Weights of a small GPT-style language model, trained from scratch on English Wikipedia: width 384.
MLP neurons of a small language model. Each row is named by its layer, matrix (up: input weights; down: output weights) and neuron, and shows model dimensions 16-111. Each number is 500 + 40 x the weight over its row's rms, rounded and kept within 0 to 999. Numbers have three digits each.
After each neuron's rows, "fires in" lists the words (lower case) most often at its 100 highest values on Wikipedia text that the model never trained on.

L9.up1106:497457461526595495505534426495452436510517506505491508505487514457511534497508522486484533491470488521464458551495497485452405463482461513431457486488536485541581509454521446450474427501447502573416482513531524485448452512484428521544535512449473457490556562550523480490561514476504439457
L9.down1106:515445478510501447547527520473554521502495461472507500489480510516509542519512461522462458499416526506496509473485566457521529498446496526489505597493472503436537526408494527466478492469421435545505512517489411492460457500502501544501494579523523472513490479514502559421377515583539459461
fires in: "a", "is"

L4.up1473:451581476479507476469482565469521497511503473463401447434547521516416498425487521497452503436572536501549494436496518498501503483425446561548514483472412522500441503513475480575527532519501490576486511515518459461534527448495540456561500495532545475507519563504540526489457477474524582493
L4.down1473:507495500469425503519529436408527448547461527560502538466502504494451481471435438525509480538491508549481498459489446480526540545473514581541479429534472585527460519444469550537554467559436515533530463412505466490537532459519518545413436519489502530560503496472483559455533518477501455441
fires in: "t", "to", "not", "m", "get"

L5.up715:474450468548537564495578509497576481487541526512455595501504491469504571480551558500486444470476507426526503498505499485492429519489494486551495538452435536552545480530414481538457459520510493527456549488528459504483519468465536498581473589465460514545497445478489527501474485487545526522
L5.down715:453521534527529487491517510453407537488496460437539476546433448489568477477519472550559512479488469481570435533507541535503526529510503514483467471445515410554496533470548499472491571516441495482544456498488560583481489587476578459528546511551492553468428508486546433563597516460465483534
fires in: "the", "and", "a", "in", "for"

L9.up276:482477528546408518541517536449488525538469537515466559490512544527452477527433528577496405508469480511453539529554510466521395539509524507531401482510508572498401498514467478407541561441492490462499509448447481471568563492454558534529431520553493542503451461504503573495531491469466483486
L9.down276:491493506432411506556502507495542464450506569535519490476520518559450461498509574525482498448492499524417534481529464451498509540553581516556468501527523545507519452557457488470537541437529434512498475496530490504524519465471468471493519512536523497477465510504511557454435478557406508542
fires in: "to", "would"

L9.up632:466480498519498517554481505564472540455475497472517493523505471511431487512492486557508481520613500551524515447482446413511569506446517524481522477418462519516523475515566465467543457563436423481502470509528519488526453477437515483495435652488504492544506462552522423485496502524419569533
L9.down632:415524472595554464519425513404455514552458552517512520482476476510483505511541511489453496496560531453489472470495452506488501455469469488512535428529499466503520446474441506557526612518499506470493494471458449466545425523483460503461501482445494470544473529510433497476427499553488462527
fires in: "a", "his", "released", "their", "zaksa"

L9.up69:455499472505421497551545513530419410484388554554539463452501463478503441504515565536478516526463531537474590518476493497471502435574509513519542526454523525539403520504471527461470523451505459501462492497560569452498533501541493525444552519484507504460619542475448524536448510539501506474
L9.down69:518444427571513470574466541570429525535500491455481600494565522454484502533519535461487456485516457517481499495485538499489454556529570496562486501541479437458517485561535521440495437543497495531493441502425444501581478505448503569412470496483520493477533522414403497488519430451495511458
fires in: "had", "also", "has", "have", "which", "then"

L9.up1444:437521511512531523573490458433528560504432469503467500454516490449541500543494481473568476519494525437562559455430544450552493592513416466469515434503529539510493467499518522442498522466525483562466500480516503505464549563474499480473487504403466504498477547493476472480524481501645499472
L9.down1444:462493516470532521585570441531466588497501442450504602466426514561424554487513423436427517482488461436573498458536476449564529511530511473511538484470519498507498505463495495533470426543478499458388534512499494494466513491477475455467460530464458561510482482488535526532475481499531473520
fires in: "a"

L9.up521:477493508524539487496454507483432510471570459447505453390479477540523510492478489484505527474489517484463459552544537467544517495470466421538516535507502453429497527483518452500501393548552560459536497513481462510427523476491484481497439455489452542490493548475520425505506480484511516504
L9.down521:534457509400553448457532504434445557451506487502545489386419524525443504475541496523509465527435525554484470473569481598436526506472493497488483485498441531515460473510512466482503466520505490528523547546563484515522499519498438457485470489463492480560508411508481562491457559546459422398
fires in: "the", "small", "with"

L9.up819:521468491458518444538505497510554511533512538510489499523480555495461422542494486524520483443571505536486545543469551486494503490549422470462453466472509515506496422482485532503529515544434513468523501511505521507492536562599562537519486508590512525522478458560499522494566447468465514534
L9.down819:546456493468565502495515487462484477459487551478478418556483483464501481482514483523489576454517517468532477473485501503503489511503494518509562518501484473471505478489567485446462575412541491513481524511495524506403614485523472539467485464483475461428449571542483514487534455481475476493
fires in: "an", "more", "much"

L4.up187:412469475542518560573541488472485490481440524426561523499518528467537493544500510495539453483508463538516468516497459501476534522514545451472480627474497471495474505497492468495555490521510448505569589553553509513520495441425454475461493486426535560500625552477465515557478513541493540490
L4.down187:478508507584574529474456554480564550540479569460443520481512528537436492488538484502504455471500502507538497546559591491505512493546484467510505493571456543553543563469519499427454467466486514522540550542497499544474585478468537481535504511533464462451567495510453468489503469509547506534
fires in: "a", "his", "are", "two", "rivalry"

L9.up1166:397481480453512500512593458482431521456538484563475524499551534428496529461517484542577534380444485545561466474507482557501517521433506517450496458462504468451450533477549496529459483548525545504489586509521511540476513474489569517481559485450497496493512534524487471482464448512501488478
L9.down1166:406549524533524603497515504514511510535509501439491513542487462509502503556521517446455534491518536499528519515487480442470473512450477539472527502503517454503496455486493498468555530541450527527443490511488483477430423478502472522471553526522545448529560523479524546384517498487499500563
fires in: "in", "of", "south", "to", "against"

L5.up604:518448480475494501476535590486489502489487436495494485539514487518510487510517558488493508509549516433569463499500456475428504486523543450532388524559512494430535529589532522534564545565508510466536526489482470544544482439486518469483458483513447497480486553426468539543490490444492496500
L5.down604:510476445443513515514551438520528530477576487535521486446547506539445475485566467478513510431478449446566487551492535434518467437497414593528552445494538499514479531492484495475551563492484502457512476500433515453483564476492525512508501459522494537508530462560521490484588438487457544546
fires in: "of", "on", "citing", "following"

L9.up1511:531422384490453498496467501508538529501437488533490450506538463499418485562518519473486429508452517505488473567568523481552555449486498453554449511532463611473456476483420432459554461507469451502467501458454469476516543445481447514505507502436491535522461531515558457505484449502478467526
L9.down1511:513511462470448470518517495519473512498506512482523540549446501548484552525437458463462469468549465473443545464484430511523492489548476481470542454500497546502459476532517490540598517491479459585522507452529523485550516517415531516471452514521554482527565515465556478528534534504447484513
fires in: "he", "who"

L9.up1053:475501500477559564517549513564545521505402432474536461531497474488503506486513526549469488456541472439573556457452478570469493471454500542468479508534510509487534401537491539520484512554494515447476536440600541496479488516461524484567472450549458483469543535524426472445516525487556441512
L9.down1053:552460491536514531455463514437446491435589444555495479448453455466418522547464498497514490422496476494492567534480479480481562451491546479494498473473539504430521418494451555482481555483514559534500518524421454499504568522554503503514487506534468474564484514459516454560503494544505518505
fires in: "of", "in"

L4.up48:510486491483487509474482528559532537505520579513487542476447577430471488471548479507498566501463494437554487462512508532551499516491572523490446468526429508509529537460478555468551484504498527516484527572510468452548541522481448428503516504512521510521472468436505478463566552510520514520
L4.down48:505483493437557491478481434499477468467466539558429485534541488509504466510495581427460577484455487510455486464463571523511558492462489563510492522526495414381509460407409498476498585538553496466451583548517487529527478435597461583473501499454443485544533489482519515453467448524487505524
fires in: "became", "as", "elected", "was", "is", "of"

L7.up1467:459445532553522541509532570493493559526528505460507541471505467501432496555458501517520556508439489502530494456485536490512467512542449469546507477468489499509569512486596453443487513597452468510471412480512515525470489543547519502485543501489485523478496500476547466521468446492575452485
L7.down1467:471495525476422439552434512516491449489478424524500410470506513531499519502491501526512549477580516424531431535512468524513513463515468467523544491490471517567440459526497478471493459577451555427500477537499514497509522486489533516545484506409480440499493517511447545516512485431557490480
fires in: "a", "national", "the", "high", "small", "lowe"

L9.up1007:512437469486530507481475548461438471519488565536455547442543487546534525504475450543505492513403494487458490532513506547497412571544471433463547448444517473512477465534522562516471447570548520515517454535520489545478474473531482586453571541553477500487566501468497523484467518498482518450
L9.down1007:520481431515491471436581446501532578529471479437504472573535488522489455471456576455519431488527523483439567595469404569548507510498515510514430527459496431457484494514547543480473538473564509482539503492409461553503463531499531509503544572445525502503524461562538505505499416508545523501
fires in: "an"

L9.up1154:496498480562564436506483584440556456536478459509435534477531524470542532524395512488563481526566531488497492476454484604574419497497433481531487462500533479523464576526470447538560524480440559427533533531454474515536577517540461517449468528504491528447509548435491523473464554535456573497
L9.down1154:439544471508534480461468443489449516511517472484548457435449515526529462534436462469520482529497468542502451469453483493608562497511507504530495543487568533418587467551490591456474532485454517451530540465459488502564513434465465528431541511484503454582470506487494492470513482494476503547
fires in: "has", "had", "with", "have", "is", "were"

L7.up216:529437488566498447551538581493454521498525546498470508458556509495444519553498507486531523539435538518504478511545537457512495422502483459446468576473497504511503482438489440467561478526500490499466520531538475468468447463458557485481452509466525451512475475525475483502522578482444546507
L7.down216:526501518458519432459501482523458507520506654501472579474537518458424530485446456560578458467561525477558456440452532530490375460464581361499494513542481534511520520519549490544494488524425486519576503560532551506497452413521456417511488452529508507460541495443438461567478501496464542487
fires in: "which", "who", "much"

L4.up978:537531522518463504474536548488531521524573458486386437439455484481505496480532490487457509479480559523484510466476539480501433477487543521528505464435484519424589493471552476499504501507505498521537544498546568475472488554566430450481544550468492475514461451499509511462488579527576499472
L4.down978:528497555525521536464539502483493613497509503516522531511520607516466494520502515429416380520459434442440455529476550493440516409505562534521485533487486515536468446604510498485464515482549567470518510392510497484517542478538573540518466536536547507481512443547479504456566429476544550450
fires in: "up", "as", "back", "his", "its", "her"

L9.up1240:490474479466577481523467539468471473526548533487497509519526464565582441500544482505436558507452454494531479487581530487424520527529545538571498513461526482490506446496408553448494502484437539440504490534551460557471555465523494444426501540538535497449472579489505433530457485555494503444
L9.down1240:490437480548471564482528464554532487542425499527475525482475502503438571516535507436528554527447483471477492506489415519488498452517557467430504508493531538470496530542489419527500430490533418463624505477511477533552480457424565482535449489512527501518537455516491479465532505464499413552
fires in: "in", "all", "that", "which"

L7.up1139:484556512516438459517521524536497437551484489540460460477467565488421510461457436501531514475494499499500469479547547458476502518554527456457515464443483488465505463568490434516516552569552545518538522468509432497536483409487460494439538455593526540538472491545456514534527505446478447480
L7.down1139:581502533565522489548437437538547536557470535510499500545544508460493533457478489479461493482467483532492546532499513574463453599490532518505508488541528500467529600488518506508487525452523515467597552498500539455513574492459498533522477463432425515520503479507512462520570445517523447472
fires in: "an"

L9.up10:575535516462535538568559501487461485521491543513477448412522515459499478445464482515522544450577480485421487500545518523527422471588463508404463509505525457492468447484503517498472459593515511551525537565445484502543481492565532590509567464511543455470570552466502521468505512485474412526
L9.down10:543578422558579473471538495460475480552487583493489504476587498481534487473381474531445480520523464444569526496474479528475528480447519434496561516454536485510580473551481497473564525476403482519472450564484504518444511525533472594483409533579427561469571536528471562453436539465501472471
fires in: "an"

L4.up871:546471527473532541564519432446498480532470508468532461404499466460421495502520475502503526510464495503541534446486550576572463513469537499490535585496460528523495551542523529505383452502455458477477478570517546466560511504474501545522532519574463480470561487444501532431457546582536468485
L4.down871:575480460516482425522350482576513544463488484428449510497492495529498486511523559472535390499559484553506571505525497493486468470525483438483519467480536477539485477510475521480527478506498499482511435478490474501497552506469483479479523418432462521474445473481518531508431538534507491473
fires in: "to", "of"

L4.up128:470505423475499464471523554566525491410475521510456513513469512587547542459516540458474506466456502392472497474471466453603480508529525561470495482456495484578502521488524541467492520492533466554487440506523471567449468500505537540549552514436501547451522475522479508415487511510521516485
L4.down128:504496552517469544497526561500556426519434532527481502512546497448565521462464445464467523549519507530461528531530511532401414470489499505447514501572523531517507484510536540498515537442409535466496470472459543531514507593514428437424452536467506492534473556531556496443481405450548529456
fires in: "of", "thor"

L4.up1091:489499477505489511527508570529519430496467506487458546566500479499507512526530543563523472436487473451521505469417537551537484494511547513482483576425523388508615518478436462519508482568535463500483537485510465527408522458445595460509553503491519511438476451517477537558549497494526525498
L4.down1091:447519559545484519537490479451454507453467534533525477560495543503527469491508519544488493549533545470461555506490514475474475529567467521539510430444517493485520492417466542443451571511533504500558470523470536506486485468479480476510570550487527510425476499513476428510555411413445473484
fires in: "a", "an", "is", "the", "was"

L5.up234:517537545468505515494592507439560549491408501473536518496504499501493448412529478459503495476477456501550528441582468446545457538523558482501520445507557512509468493503521483464471356557513486568508478470479558493508519500537534520459539513524484514580488464424489443530523528546452539475
L5.down234:451389432413451530534512504516483565505526468458524548455504490504475463519471497481497452522472516517513522538537462484401498476513490495533553527467514458486495483546499532514528481590501556490563553448467490522438500487505550496491536538525466461492537543494473497488502469472497380513
fires in: "of", "for", "to", "his"

L4.up251:500542554536586451576495477476493460515497526493562509453533531460549470470500468527459463517502515448589493442551492497529525524499460504504500534475538484417488488505524490491461462457485495488500543427572538442398452485442483474552497548498492478507515532454500485495535469530524511507
L4.down251:587467464522499506457520583460460517511555500390425567502436527536457518518561509532476509549416501569451415436498591450421458496517552435390437495491523517526504531513540463616487528491498510496454542476467492505519510446512492582501467452483473426482485475527502478494367487514432522529
fires in: "born", "in", "she", "he", "became"

L4.up1468:489451466464550502558558535466525466491520421528595406544459508469383536533486484511401437477500493453514489487554542528467501408513520552546507507563478490510489436513534510533487540560437497507461523447491498552480522426504556581476446557490412501505475472519502465476519583540541449448
L4.down1468:532487501394515483505454509468587656492486462520498521512499500431533521548444447546512478474443493565470457470485564523483529492517538539428447510410433492548468545506499556535443467442512557546472538519511514472511606442484469488492489429523450487485541575524538439435481562546567440487
fires in: "other", "many", "of"

L4.up533:497483489560505569532511562553551460466540545560450471469488496473492549515481526400486451422499532528530449541545545525463539472460498491480456465528484439460515436465506471438511544453518515535491495511471575483508513437493506474507472466503517550465484462492472515424471529530484516473
L4.down533:415479518466555428478514421441500504495450441562496515481432500458498510494554493608460496498511497530485561557464454491415547516581469580546520507525528460486541522541481482520487460578486519507460484516512518491499516569513539538538477517529411485482551512570540508552428427476578540583
fires in: "from", "in", "return", "into", "at"

L4.up1531:476482520426486518426530572533463448498474488553522491568564472529480531479469501459495513500494494466508475397458514580470512463516485456573481467509613522532555528506500495438467538506477532539436583546538501568527471465469528509562514587468510525452510509420551521395528433477495474459
L4.down1531:574515435500497422539468520529517492516528380432461493475486491513463538519448496573451455506468530432532515448486532493457504527520490482549507440472521556506404429554563525489477485461476484536463521511544507484495479464482488574527489485496507486462459517478460555440451498502497488482
fires in: "of", "red", "perfect", "proposed"

L5.up578:470434520473487552407490433484460462417551469494500442505459499507446534471510464487489535521550469542426466527559484432448516484397528561460507467499424554502558517538521501478501486536508497527524515454536416561436515524454566513563509459482521488486460516504552538504497501499518457507
L5.down578:530546428483592560562534511540495583560492521477474583527546520467487540547492505534554546528519554501469458510489493540562450487425541462558511490521506442528531542496491488462525454484501483534452524508534496522510489395503475520470498464463535472562549543484506504459481534515513445430
fires in: "what", "that", "which", "who", "this", "the"

L7.up92:518557488538543456615517485514551457494470543455513486497507481445510487537463503577463537500500483511468530496472512510477533505536547383511462474530433533489448492596527428587496476524504552502550532499492487462512510519466474549542460523561409526475468555558541494484568524476513539558
L7.down92:559433496512530451493536541506460486534503480463436532476456538549487508498536449465507516562553446561476476512439520473540560526472534482555493549443490560538433518493421457554557473557455490499506575490513451489523477500488539502448475449582520474512537532507484468517473476508503462590
fires in: "had", "s", "was", "took", "went", "is"

L4.up360:469467493442541481432513488476520434495553507536446492440505445532547517443507530503544596526547533460540569586530490481557485499476460554457503440517499600555557488565476488433510488536573530504504468529472521521442529518426470588498544548432498544560493515465510440553514517424496471535
L4.down360:459485498461509408530534527544501523468518473550516485487523498461480498496434481451504584588494513490532457444541456475508540514398501547488536526487536530450518455550422544497516501458494471457501501538506466515516522528520459455450545498528496503505539460526552552474438550522534489515
fires in: "of", "from", "to", "across"

L4.up216:490520553485488483530533486448490457431436512490495417501438529476522524531570465541487503557479562427441468447493488565554539502512557456519506514523507429488501516492491510547458462563514511536449452529498470474456555562488464518449539447493481464511565582456533455406486478560495477454
L4.down216:457479591496507557484467582469532532475551483393475494447473490499485461532440533490483513512536437519500493455409519534461527544485466461516504539470471530500462468478482510483486543509507484480498534483504463511485440466583579477483415417493535471455518465516515513495573518494573523500
fires in: "has", "had", "an", "was", "have", "is"

L7.up1280:587458502487531490525511490485531474510499523508493526502528490526462459504489521467507505449409505460486485475505503448547491484496481517575486490569516487569510522499517451503530455527489477508539488511532514486523496510504532518560503545483535454494525386551526524523490506465507547503
L7.down1280:462495470461537474466503544508420457463510486567517490486523489480405474554546559506514476467494551495421524496502460480441523542483577466445471550501464426498483466496493459474500497494518486466535537585502465526460532429509449436501525439496461510543540547498541419440489563513482477490
fires in: "as", "the", "currently", "member", "and"

L5.up133:443458552518533497555523449544503515477502472487519547526471523426507501460470473536511527521520500399503500503555539457542451512447555509542444491520472486512572494511472460534522440491501502549517474505536495475409519464510461545589522541488457478496481504452460508440548520554469567451
L5.down133:425482568524508523529528459532514575455465469445517557504535561449477497488491490532583485530493486407539457492571527437460441556436505478497466435481517519536499432513504431570519486490474545493509487509507507469436496479468481515558531475513493496503466486467478465450517481482468562464
fires in: "a"

L5.up1281:522551514537477506491522494521517411475459467435474524494590525454489435456515488482513498464496461468449456562606501568446577510513477462466438574467508501553469453575496493467475463586446557470428497480452513566481542497402449414555503480532428530548505459534533447452539545485515474498
L5.down1281:543464495534466526462578530530540500519497488508417505526492537479465547476455521474598484476449424492558432495470600477532520437460505450453519547559494495457547475521531440515488527480546516558483541560462507511543417507529540497459513461511466509490460509495513528424517527426461493433
fires in: "this", "she", "an", "he", "her"

L9.up291:533496450413489517482534462449510516571494497512488487495570538478577572475457463501484476555483485523517452533553461498464459566513510510479529510442517471498469445519545425527565487511507534480482421468465438496517471451499501429495516512556440441517583487473574525441473550546560493490
L9.down291:544497541501462540492471458525472571543558554451486471507462519480483498477445541528495454451502465396493533575579492527552562555535502485476523491487519442497462471558515469552544478478464473537591585487497476506464438461548546539511455544517498496538514603490491494486480499537451487473
fires in: "an"

L4.up1514:453527476466441486487540484448500497511439513480497474512528551534489449484422497532468416503529473477527488588517462392530380575530479461472446563500568467518479506525506492524518489453491520531508506480484424479460466471461551563495559555525497542585504540504518505530564530434513441552
L4.down1514:456514462482467468540526488478535511472471494465496475474487522434413496549551518492469524440512468499501486482520499451475473535531454550483505497519475492512432472518532469489513493479492442531464508468471509488519575462517463437559514494443574503485492510494472455528520478452488507516
fires in: "to", "would", "may", "can", "will"

L9.up527:544464499533467457557509426506454492500503415478540521496456497561453480485529496513485462456529471476421485496511541526478544503498488439440535481545550466537437493441515468486509553468441466498508474489483506465512564464538438513602493555518526422541540466485452518476552498513544496430
L9.down527:477551506461570509496505499532507510413443490500481448551500473470441533450506459509453513435449488529525486517479544500452483473446490507543553486470452462458529479465503564485533547487473523549485529506534527564559478491608443472486511474465497474536476529539544566495507462516410514493
fires in: "this", "s", "a"

L9.up256:508403504513527513587536485503504528470508482472466560477489532528502483534481456487454521517484480442501533487531461460467500497517491456503519451526540516564460405471456516458526521478512486491431472433488477409472474468493565500504486505545569434495528513616534585466474404505546478456
L9.down256:482505512495515531527503463452482495426472465506453506545486470437465576510458483522513450575536437474497470518523519588454464535504502492460479470506434520506501506510481501487530505485476544547537464500477501534493474447483415471450545507396533503423480441469558504481580513539442506452
fires in: "a", "pretty"

L7.up792:484454532507501472512531531507462534533523479429519585505582520523477543439502456522453460481466420623470540489523481503539490561432435512512489487455513501528451471505478417513536491522536546473522501444508403421534533474548547518523467563481518519518479558555478549533484429473476559484
L7.down792:473499524527501487523504541522524484488477377522462509454418483477470555479486544513477499522538520537505470485537437546486511472465581513505481422473462517421477479418511539539537407425504516471456504459505470571532488524486517505473566467550476493475519502496511499502476526530483426447
fires in: "not", "t", "to", "never"

L4.up248:505503515450459505558575481482578511525594490470505467500496503520558501536478511593515474371504495560516432468517437485501532556532508542461478523460548485519526475435447545522454542519512563491518526475489576469469516528438510551525490440426506416521480466431495455501558461535437497508
L4.down248:486544528562516453487499466448463490482416520492466491504471434496612430409499603540505463449496550510453526531459493484474472489498448464482444527523557510467445460527549555497410525532515511547551538484541471539433436503512516450516469525536509476446515494572477434575471549470510533501
fires in: "of", "in", "at"

L5.up893:433521519434527480434510523573518471459478531464567469519466472519472489424481452476538493504486449475518499490488503530525452477514517533532487500556583487606511553465434491477437543572485493536511517432472511534529499493519484497511471495533539490527490473560526493416497457468428481497
L5.down893:569527524500460564515405559568445479527505458529479474515486423457458570462489455537466554472475485519517505451515576464462501492456444507474516508403439494543468426602478532461416581499505528458539425546445485412587558562513516486417529544546488494439524558479487501533492511477574429529
fires in: "of", "program", "assembly", "professor", "teaching", "at"

L4.up903:540521494490521520482537516507498496469461498560435501478513530493451502512509468520596554484506499466552453484469471428531504532475489514510438515496492509473517542530557546499561536464487457462516524487504488528523407443407493482452493489485521533477482477535548515434503538533500505513
L4.down903:405483486561515559480607472541539496472467481508421527498502445571460527562452508450434571569410533551493492505480524485505447486493568507528546506472528546508517470503483551408524541426462492542485491510498494491518492453465505512482479473569497473472530583490515565490593508508491530562
fires in: "of", "committee"

L4.up1298:550449475479507513509482446479445484549497505445429508479485564515522548485566570506516476442482554491543466527462507489517449407496502477498433437517524494382510496505483542438544457576494521507550524463444419445473491516553483515424611493591516497528511481498497431470467537435516526481
L4.down1298:523460527618486492594502412490450553486521514572482461377512495513418492502518547501405579434483474455504531538467485507499556434525517529520476464532381500489499481466449502492509530520541571439479517437421521441551547475509564483528517518501462465543589499522559516560532456440531469469
fires in: "is", "was", "elected", "became", "stayed", "being"

L4.up326:457479492443505528553471482512517491427485570466477478515469503535472546478476436517437521445466488442517460481540467528513488506554482463538536442539505504444521471475479575501434433546435461523545513548477509493463519463494501517446509483518437461485543443472481460529490442583474492481
L4.down326:499510497513501521574452533561484540541517510541520520442507441512433512493509418523450410446579492517504453460484513515536497468567498480484477453491524489458468523512442518454476474565447443442499469544491565504472511446477609533527494496507474505518541449521521501419491487482547555549
fires in: "all", "of", "scores"

L7.up22:448461509545573520550519532440544488433559520493514524571545464470474548393517539517500535549471455498467556428491455563498533451530550516471554525460501552536463477522490514445515458519454441442447467547554529488549466463431385540504521476487469573487523498529465501527492546554452484470
L7.down22:497468571456536541590507488547535522493548584525488480465529546491455551546434498419449435559574490496420459472509549519479467533478477514536540488534497516487565520521497487435503460507521575427509446506472458522527538477516533486478421478521485467441527453459523477443503457455532545500
fires in: "the", "by", "of", "to"

L4.up1455:561493505504502504475536562485550494445521521574470547476510519504481546473435526512502553454553495492536367530515427507424520513483536524441525402465522545532506461418520489526516498486472538447437535477535537541555535477446470520521510496506400497560479478483506480478519553539453521473
L4.down1455:471519391574523474509540498446457476515498478533472539505487506526522478589473528540460559543505479528508510433492537542446539543504460551489483503495530499416489590422462574464438549560523538462459506465480530462533414526506514445538478538506587535457504464565551524519522457412484527578
fires in: "of", "in", "as", "campo"

L9.up435:528596491512540570508508563412490485530519550486454512493448446519515478467491500549520436445504484461479488514543501465514531482475491520461548521540560543440507530495554512466480539518528479514533522557479551484540445464497491501495483413481475520483466565519522519569486484455476532496
L9.down435:537450452517505524524514516499461430546537515508495546513556465548574521551608458540516415493524471473610498488550508509490551503438442492501554481508607499421494518514470516528487532479494485466523525557492504439499466514438502477471491467543508477479495459487497496510501408445569527426
fires in: "of", "to", "with", "his", "joined"

L4.up279:535481477482411549474525528484513457447558570510535450501548488503508567454575530486462517517520497553550474463536468476464512479483504533529575476581482473507505418526502531529533501552498449481481563437478502494503484545541496474524425498508463463528444523519410458504555520516460473512
L4.down279:509491507536442499586551454568513532474568489466474524550487455455519508457528539522482472463519527460493467540497528553555492544536477486470467505491504517467525483512460481536425494466504486487411471485451483492587502600538435451451460505539494505510492483533473446431560521473515570514
fires in: "to", "or", "in", "at", "than"

L7.up1228:483480568524540538537525489527527529429500529536486478462476541493520573485549455488465476555413495431423476496485524521516506486532444437542515559485459471565530478497545480500448504499561507507402523576527474436483500460549568448548592525466458574532537457531518502539494542468499426502
L7.down1228:442621484434483515527501443525533518484478476468456483473494510499513496519423524558535524544546523509521498501437410515463447526492596469527601510543475507497503436443521495484512495527528504515549498492540513511508542452488447497502469589533536479502572516477485561492542473562516531502
fires in: "a"

L9.up1303:521430515409496449454548517453504462542470489564360538481537520485456448509526528590605521436568505452471555498463456470517514524436500473561540476509507515497527487457448470438524462549478483469488486371541460535461543488454541491523513491549543494488584521534481597542499535454456440487
L9.down1303:594526555460536488558530552573464561503473531474599521524480463508459455507426577508501427554506473523537508538488514518443491455467517566498568449479469439489423470538487465552536522505452509452537461549501503487555439503541533504566462574549505538543486494555466454501533556471488503497
fires in: "of", "first", "than", "also"

L4.up27:474430511488503547576472542525485466595476466481501527556500537519537539470521498563465494446537531463499450515529463468543443456490477501479499533466473532493510506543507572464471499554553489474479473479452565512479537491500535540507522530508543432539525545474517480504497406520510502475
L4.down27:493560531528521542547491452471523465501438526493481436492516559488487434534475482511513467467502497449519478511482518472444476522540470436574496422538484503448522492525525455490549543555539492552579452545511475499475494439464512535498480554517517505442504561513525571522467521509599518572
fires in: "of", "a", "s", "the"

L4.up1309:443526540527509553417565459506558415572523495513484395523462506462483535470540449457515602495472494505463483475411485443549468563597473529462496518449459539531511562492548503519501468533511459486518516448547542506505531408497506547576559459555492507467531538468525543466430480478516486535
L4.down1309:466536546523522525553433579472495493543540454436532455438544426553474476487473519525490475577533518504495501483516571436470464486510489512556519459510462472460504529558517531501484505486538466460606387519485546524467521470469460525467529484504470468445475501503485507399479553495515498476
fires in: "of", "at", "department"

L9.up974:495514492510516479450530464465431473460467542519419547544444429507523493529533484443504504464481522504563462524469494475454509511444495464526511533475410448469543504503494535540511514561445464554547493480521448509485498476493512558453508515512525537541501536483447535508554542502546490452
L9.down974:456438542476468474446582470438449447522437547515542508578494534507490527552462437498477466497527452518580504456486534514515436469429496480524503503502538482450469466529491536524477551501516562526462515504546490469529432491471456481462467442519481525456482540409531480530417501530501532543
fires in: "for", "and", "to", "of", "after"